MLP neurons of a small language model. Each row is named by its layer, matrix (up: input weights; down: output weights) and neuron, and shows model dimensions 128-255. Each number is 500 + 25 x the weight over its row's rms, rounded and kept within 0 to 999. Numbers have three digits each.
Before each neuron's rows is what it responds to, as a language model described it from the Wikipedia text at the highest values.

Thousands-separator commas in numbers (8,952; 1,141.2), first pieces of infobox field names after a dash (Writing, GNIS), and numbers opening table cells or list items.
L7.up972:510469473486447473494493529484476467512500514510490523529487515498542522476504471509459466474486484514447464519492504530489488479487510517537494512485479513497480503563502511549521507495492509538493504486478472496478524523487474506515450529511505471527543507488492477477473536520513501528508503508507530474441520480486482561536460528473473504532490456493504514465519505478507489509489
L7.down972:511480476452502512454511481523510464498503447487512488519475502446492517506508505469454481529453505483528494470483502534473526514513443481465462481475522465444495483487459535507466575468490510513540485487535514486497531551452513505468474473459549539535512485504483477463490507514544500515503483482487493534462499489498489521478502511433545522547474463514514548510475509486538479475484

The second word piece after a split-off "or", mostly "th" in ortholog, orthography, orthopedic, plus "/" in and/or and orientation; weaker on other mid-word pieces.
L12.up1089:528521489462528475505511571484462478525524492555510486515492492535507508505494473477492508481523474464492478524507532516473523501464485486514454514481505510530492517512514480519570485498493537511485527464521540466497506482520453521500522501474498497514491538589508453460534511493501545473512523455473549521479540498507534522534470493529493472526517454542489467506484491513462465476512
L12.down1089:485524524516500508461517517489525494528511469507491518506485496544511504495460494530497495515494521520503464499481483496500496516478530518477497560471493545512470480501499436493488480490522481492487492516498508480536519509490532502533481476445512485515537538539550526484478546495508544502505545567494471512487511481529520478477509505525474537503497522503551468477547533478499434457520

Second or later word pieces inside personal names, mostly first names in rosters and sports tables, e.g. Giuse-pp-e, Cla-udi-a, Serge-y, Rob-bie.
L12.up579:486506492505508488505467488523493503438494511519492517506508522535481470482507499433472496505514463492468494489518487526451480537475525512414511470459498517519497500470517507481565480441506477485507516509521481513527539477518544517497509524497541522511492516489509489494515502500457497483534516518551526476456511457478488449527516497513545459509534514493523532558511545487496511507484
L12.down579:467509542500492512527523549459525479509509497487491477503504455475506484520502457476448501488525512504523518485491515480510485520495471488527450493502471498500525507479526437459446514503480556461518486509506498504467500474473521477492445501552540524519511457476507468484501495464448496496471541511500553468482491519563490506504495528533473552511469497526499481451518522527532490522533

Category nouns right before a proper name or title is given, e.g. title, book, novel, province, genera, plus list commas and separators.
L14.up499:507514525463535462490495509472461516463504523485567472492502464528495515503494487511495527495490483491484522487534510468536487553494505436522514507503456538502490487469501480500487476489513520488519513497503485503476523506481529489511498537511528541489473529509500468504559487491510474488438502485482509488529483475532514494540493538546469451511466516473486515449498522512475529563515
L14.down499:514489508499511484478468543525516492488509495468478530486504513468475491500525523456544484553544506485495476513491501554506478466466504542522492483519525512507558497515515507526442500508504523480558434529492509478557475495510470505540510512549496529505502506505462479508536503417502518464502512500517519460531534502466520496487481483503504493541502483482490524544494550504493483470445

Clause-opening words after a comma or period (and, where, since, only); text pieces just before a slash (https:/, N/A, PD/sqmi); line breaks after headings.
L14.up1296:510494525476465511476514512505508496482496501507524485451518533523497486459512476505516522466519466555542445521480520498487497461493500504531515512464486503523485475535497511522528509478522512462478476529489471494459524550501488482454488517511545496520488585524529497462526487524481513493514536505473521461467487526474493479540518505471514483468518510512447517441507506526500485473502
L14.down1296:520504517540434471558516494565519486526488490517520497474527471475494534507492506500469513495494513503515518535473477496476460500479480502476462526486501514555458464502493503471540493449481500474487429513501534493527491560536511517522545469514516487521442526483516507508532482488462499501500547527504504471478521548472491491514471514511515499521520508509504511530509501497548499458516

Final token of a short label, grade, or heading right before a table pipe, heading marker, or line break, e.g. II in a table cell, Group A, Personal details.
L12.up1369:537451494498506484462475509526512531498486514501433534494538504504546521506518447480504538477509464521517506517513423508529494464524494496519455477520511538555485550519494492506474481512511520502467501479475511480460477458467528498523514469507494530540556492489540476493490455478498499498492491477525520495474500531501462467533522547489507515509505480572477506535488502454519518451511
L12.down1369:506493508499468488551516517454504488537472478476482496488531510525534492468505525517490494491518531533506488498521508515481483500460459516506512450526521502503489471488475471516460496501445508471473489455521498443483523504473514519470529481471493539494507494521507511510506466571492517517495517481501499502490517510533504484503524456491480508462513486543536494458513511447492495456503

Commas and periods right after a digit inside a number, mostly thousands separators (10,000, 20,961) and decimal points (528.3, 8.0), plus occasional punctuation after numbers in lists and tables.
L12.up338:480502490490541506551479525519460490525493517511502504520506529544550500478553466458509513487490475508487490478476506508526516474497485484493499513505482485508495469537533497541494499520533457517531475531484470511500460481468541462531468516523504477456523522495522461501478521451490499513461511490499466503537541488529457483532461545515540471501487505505523454454475526463467502552546
L12.down338:530481476495499464536517495518551528491447541478478486465458524549506501472506503493489504501465480483503492496479527502478502495447509515490543495505499472459550487491469523467528484528509486495469512526497537496464465507498506488459538496523516487472474512489516520523504504462577536501504529444499523508476503507529510538503485508518509511469516502482503475541495479483492479510459

Last token before a creative work's title, such as genre nouns (film, series, novel, album, release), possessive 's, or table/list separators.
L12.up1056:486505498483481488499459514454497478503526515537524472488493508498495461512502483468558551472498509534507550520506490451507485480483510495539510491535497498496499473485515509529505486472508523516516506519523495515491491481476543534492477506512489493546512497505468431479524512543502481514470487488490540513500491491495473547531535551504566515487509535512442508526454525460539470521538
L12.down1056:495512526531566523465510516492476502514493535502498498543513469465509519532475490493495499479461528487463522452467504548516475462460502498504508500533510503514607471501498500537508472496541503515488467514475483510531491503489472515540500543526511523473497522521456468483499507485519491531515465509526434510447474499501488456513488511536469478474500473478495456497497488501480515538507

Letters, numerals or words that complete a sports division, group or round name, mainly in headings and tables, like Group A, Serie B, League One; also District 1, Route 9, Club career.
L14.up527:497465497514509467443486513488476549468510489481531512517520495521496474454495496499527516513470517512538522528525482532494501524499513482481483514513476519461486479511488471541503490542451521532496547474486497461495475513518548492495493528511500512507538506499495463480497484507506486512472536508501474528477493486452505545553546502501487551499503506499476489514453500459502477478475
L14.down527:480507491550466475551470489495491500493534514552513463480509479528507508478499492499484474537492540468509496529527464506506455489499482495517510483510517482496544503482470424494459472513440477515524533491486520494526511537521544453471500482534495498455485507507526527512461489511502505538510525447519471530500499519535461506509477489480471493511534530487527477494534453505490541515496

Colons after infobox/list field labels and in URLs or citations (https:, ISSN:, Songwriters:), plus mid-word fragments like qu-art-z, tw-ea-ked, cho-re-ograph.
L12.up1144:454487532491526494493524519462525502486518454515510489498489522524520476487512493537485488466512465496491438508487479520491496493473478524446515515490506482473471490524484508522548479523501488476480521506518481475522535526462523503454531495488512465504483523492541495504514528518480507495512483483441534461491474502536505543504525469490483518517481531482478483486515490504474476487513
L12.down1144:504490476486512498509474522477539491476494518516480519466480476536527553491468493506470510489518504536516512537505503516528518490486493498532450475488466539530453490476515524542517480537465510483510504535545507525464517531500486525484459519488498494446485508504513476498495530507502492497518551495465522497500472526465542488551528468522497469529511528528516439510570498512502499465487

Middle pieces of words split into several tokens, often names or foreign or Latinate words, e.g. una-ni-mous, qu-ant-um, Ph-ili-ppines, om-ni-bus.
L14.up1202:494462516530480530527494476488480481484533528503529523513497541539495523508478466485510556517533463511489496513505468486482524509468523553489500490502534520485480526494479512533534513492499510471494474496506511500523543485458508489510504522456518492474476493539471476508509511538461525501457503484464515467452582527536522480474548505490500527573516487565459503529515495504476476530504
L14.down1202:525475504475498503519519436526516527491473487531524456505468496466505487512485485515520519507475490480495519469496501498499525511456509515507505485482464532500496570500495542519520496518495520444532500452465491512509492451489522532498492545485510456468486507522525484524500527509520540555517523458503475472519486499548501510530512524505509519481502550497511536494480511536475474510480

Interior word-piece tokens inside longer words and names that the next piece completes, such as Can-yo-n, or-pha-ns, Don-ova-n, card-amo-m.
L14.up412:493457517505490498463469473509507501506473526516493488527487486522495514453509476506462450453479505502512495506530517496547506522460488548522465457503520511468485504504469509485501502543520473426489491518501457491493526526500468523516525480469509487529506538520502464543544478503483489486520499503468504517496517497495504481494497466527496489496478506474497534471478491514423490492481
L14.down412:502495488519539480518507505527487502447492500522497463480469491501492528480490525535431497482499513542485476525472510475508543511509505459485506481500514522531431503496455523527491482492483492536514517476533501526492535481519511509471487500523490460483502514498495512507495520496470537496531489520499484532467504523485494497506529472522535480480466492498500500459454473524507510505487

Subword pieces inside a longer word, such as qu in re-quisite, tt in pre-tty and Lutt-inger, and commas separating thousands in figures like 6,163.
L14.up658:489481485483495485511484531495497491540469494500467506461505509514494504456447492534494498499507479519507519484510483477507501564510480487486530475490495519496489453525517489523574481504519492497541522509508475527495428467496543499543529558507515501521548556465513462472522512492482479503513497547514460514508515519505517511510478479518522527474537485495527481473514512523491500478475
L14.down658:513489506488484515529482534494498514488508498517492490527516496491505498523487535510518486522505505493536454468453491488501500493508508547473499511489499489483479487490515488536502501528492499506481511528527542502453467499500515492539510515519550481552492515543489484491510510493449462512501453538523537485484534509518502492556479520481503503494518521515482524520537532507502493522515

Tokens partway through a proper name before its end, such as of in University of Vermont, final pieces of first names (Sergi-o, Enric-o), and initial periods (J.D.).
L7.up1291:492522497538466482480440487509485487476500531509466496511524540494513500531516504438497505509485451528466522469489532537490473491452537520492483512470510520486490519492482525478531465513505462487519499496459474483509484507539495560519536481499511482530492509484526457473524532473488488482537506540527502488493542515453501453508482504493503486539495522482531517483485496519477529487481
L7.down1291:457494544507477483518529498474468484486503526520520505487509510475481498492518487508476492470480519468488526538466532496497466506503476476502507574493477513522599462500475475527530501519536507504516479512539497499534464504495446517465479545508488476506482504497485495540524529504499503520515477471504486523509503517495526551516447506541477472516493515488498490487520460481500496496490

Final word pieces that complete a split proper name, often French or hyphenated, in lists and tables (Jean-Christoph-e, Pierre-Mathie-u, al-D-in), plus closing parentheses.
L14.up230:506479483491588501496502513506509462468520453531507505508518478515477461483518472466479508490501487488512453456527491507491521557507509489456499506534516520499501521532509471520505466508494477516499489520466464514518479488536533503494488524487444467482453522468555519424510499505492545445529465451491517537490499525482532496479536493535507511505519469490530517454509477482491516494503
L14.down230:462529503477498473501474485474531466482475510475508520487506467481484461528506513543506446484530558554497500478547509509495507469477506502493467480451523503513586535477532487490487506508502471508480477474485485494508551535487493477523537478483522498509523507519456499464446497545521464497480521534495476511496478461456528511519489537527477536481469497533433500466495531495470504533509

First word-pieces of multi-piece names (App in Appeals, Ib in Ibadan, Water in Waterville), possessive apostrophes after names, and 19 opening year ranges.
L12.up804:498492501495514510471506534447512526477542543499449493461507488499511546508534506507502506487531501485483540495482515508534515524488505496476516467458466476470484442492477483504511474472511522474550522456533508515471503449496515519478513554519515526515547500464537448486539517452471466533521481513541477545525464489488479554519500506523506487509466484523498529470517494488514512488489
L12.down804:518534486513526493512569516485516454464529494467462469504491534469478506521524528487487498519481482477504519511423491508532516498481471528472505468435488523500450461501461485481498565493508476481480475480498517527488450516470535509499455503509531543474505494500518514498476546537507496485500474552489487509523541495490484485490501481514510492489509529516554520485506474493510494486511

Colons, and sometimes pipes, dashes or commas, that split a field label from its value in infoboxes, lists, tables and titles, as in Family: or Crush depth:.
L7.up1143:516487548483470545463518510460474469524482484493485495442516489548491485467473473509474531515499489536497453506540466471536503509479528461446519497494483511480494476472514514532510441496448467491485484525485512483470505536495465503457471473496525503458493547491518505516518473485486467480504499506484482476508487485503490467489532508521509479507480518536525511471470457465495512487486
L7.down1143:460551509512490491477543497486486513516483498481505501531504517498513448463504508454452549523513510477516501544448500514442457475488487481527488478464546476482583489500485544482489512471503467489524464516508493521467473535471523514515536505517511530490437518501512515535458465490531477495476481528531491484482510528485476529475487487530526491520503547513486524449509448494475484490500

Decimal points in decimal-degree coordinates (53.84064, 5.811978), plus pipes, commas and year digits in tables, number lists and date ranges (1750–1753).
L14.up867:506524519513489522516481521524493469470540526523556469483498497531504473492493471554501488528484494527455525535512518510483523516487495478446503522479494492485478488503507496527486472499498521502526479527482504501502549531490517505481519526479524513482491459526511457518480513486487465479505515487487479481463470497528546474526479504528545507521491469495485474466522504491496519484547
L14.down867:483494485492489471548468507487473526518479519491487512472482526502506450505551487512471551521469493488502506491547480474508496500540497460487522500512540502518445527477540475532483518516491516517488500457497499475484508509491502527466482498492484466530498494493470496464535524488481523465492476502458542502457550508525483528523487503469510501511533494495519543477463561491513463492520

Mid-word subword fragments inside names and words (T-ita-nic, D-ina-mo, inev-ita-ble), plus standalone two-digit numbers in dates or counts (born 23, On 30).
L7.up435:520490504505522504526466506489516526546475463512492477495475521505528531487486501457524496508489478427512467507518528478484492512485475434468509513501496518477487505521522509528510495546529516480487471492464488515464535453514505560529506524478526465514452534529550446499530464500493516443484482470470513459495495455487510501513464515501491519487475470526520508518464544490505451532545
L7.down435:458482484505460514519488521488524517525466489469491522494491525462504471484500464469474528518491499508532527507480492478536516438518500475479515517507471489482446507503518499531515524461519498471484513498501535492513497459482485489479504507513512505461465528503500516479498489477485527490527510483491497497544497482555498485493552520486455512507511543496491536483458482528510534518535

The final token of a multi-word proper name or quoted term, especially sports leagues and divisions like Serie A, Europa Conference League, triple A, and closing quote marks.
L7.up731:523509491544448479437502473505543532503475496478531528477485491518508482472457498472512478493469525491488500482504458477478505466501459510512467480483485542514489480491468458498506501503473503557474509513485503482509460503528514488509493481488528493519566493465515471471490460522488483554475499505496493485508515517488541557525480527507500496535523517469478489524475493471456523499499
L7.down731:496545491507466487548498470493498465546504455524474493498515498532447469518486509487498478474491518490489502491548518503524478491461502461496524490480500489519671521518477478527491497519515488458498500495517539480495519514467487478467503459460516492493488509508549517532549481529495515511492487512495500488487504514567479509497507479490496487480472485460498493532481499516530483485522

Predictable middle or final word pieces that complete multi-token proper names, such as Canberra, Amnesty, Winnipeg, or the "Census" in United States Census.
L12.up865:498497462529504519459470484536503512519551495506548513494474533514488463455476480467477485524513521506502552488516485458501498519490479493504500470488496490497489488484462512495518498485445494530504526502525505531498462486545471515480498497497531453476529539550526492504508518498473535511521556520495487506506495480516529465516520481502536489540519480516465520432489457519465521485488
L12.down865:508494461485515493486515528548457504500490530494503512494463540486508493535521474497448539484509486502527502482473462470501495490484490505530493502497503519497455504460508476492480504521486454502534466522506542517498532519519474546512491509510492510482470493468552505486518517535468520509503556538490486489506497534499501503524503484514492512513536496493510557471422488529558540470495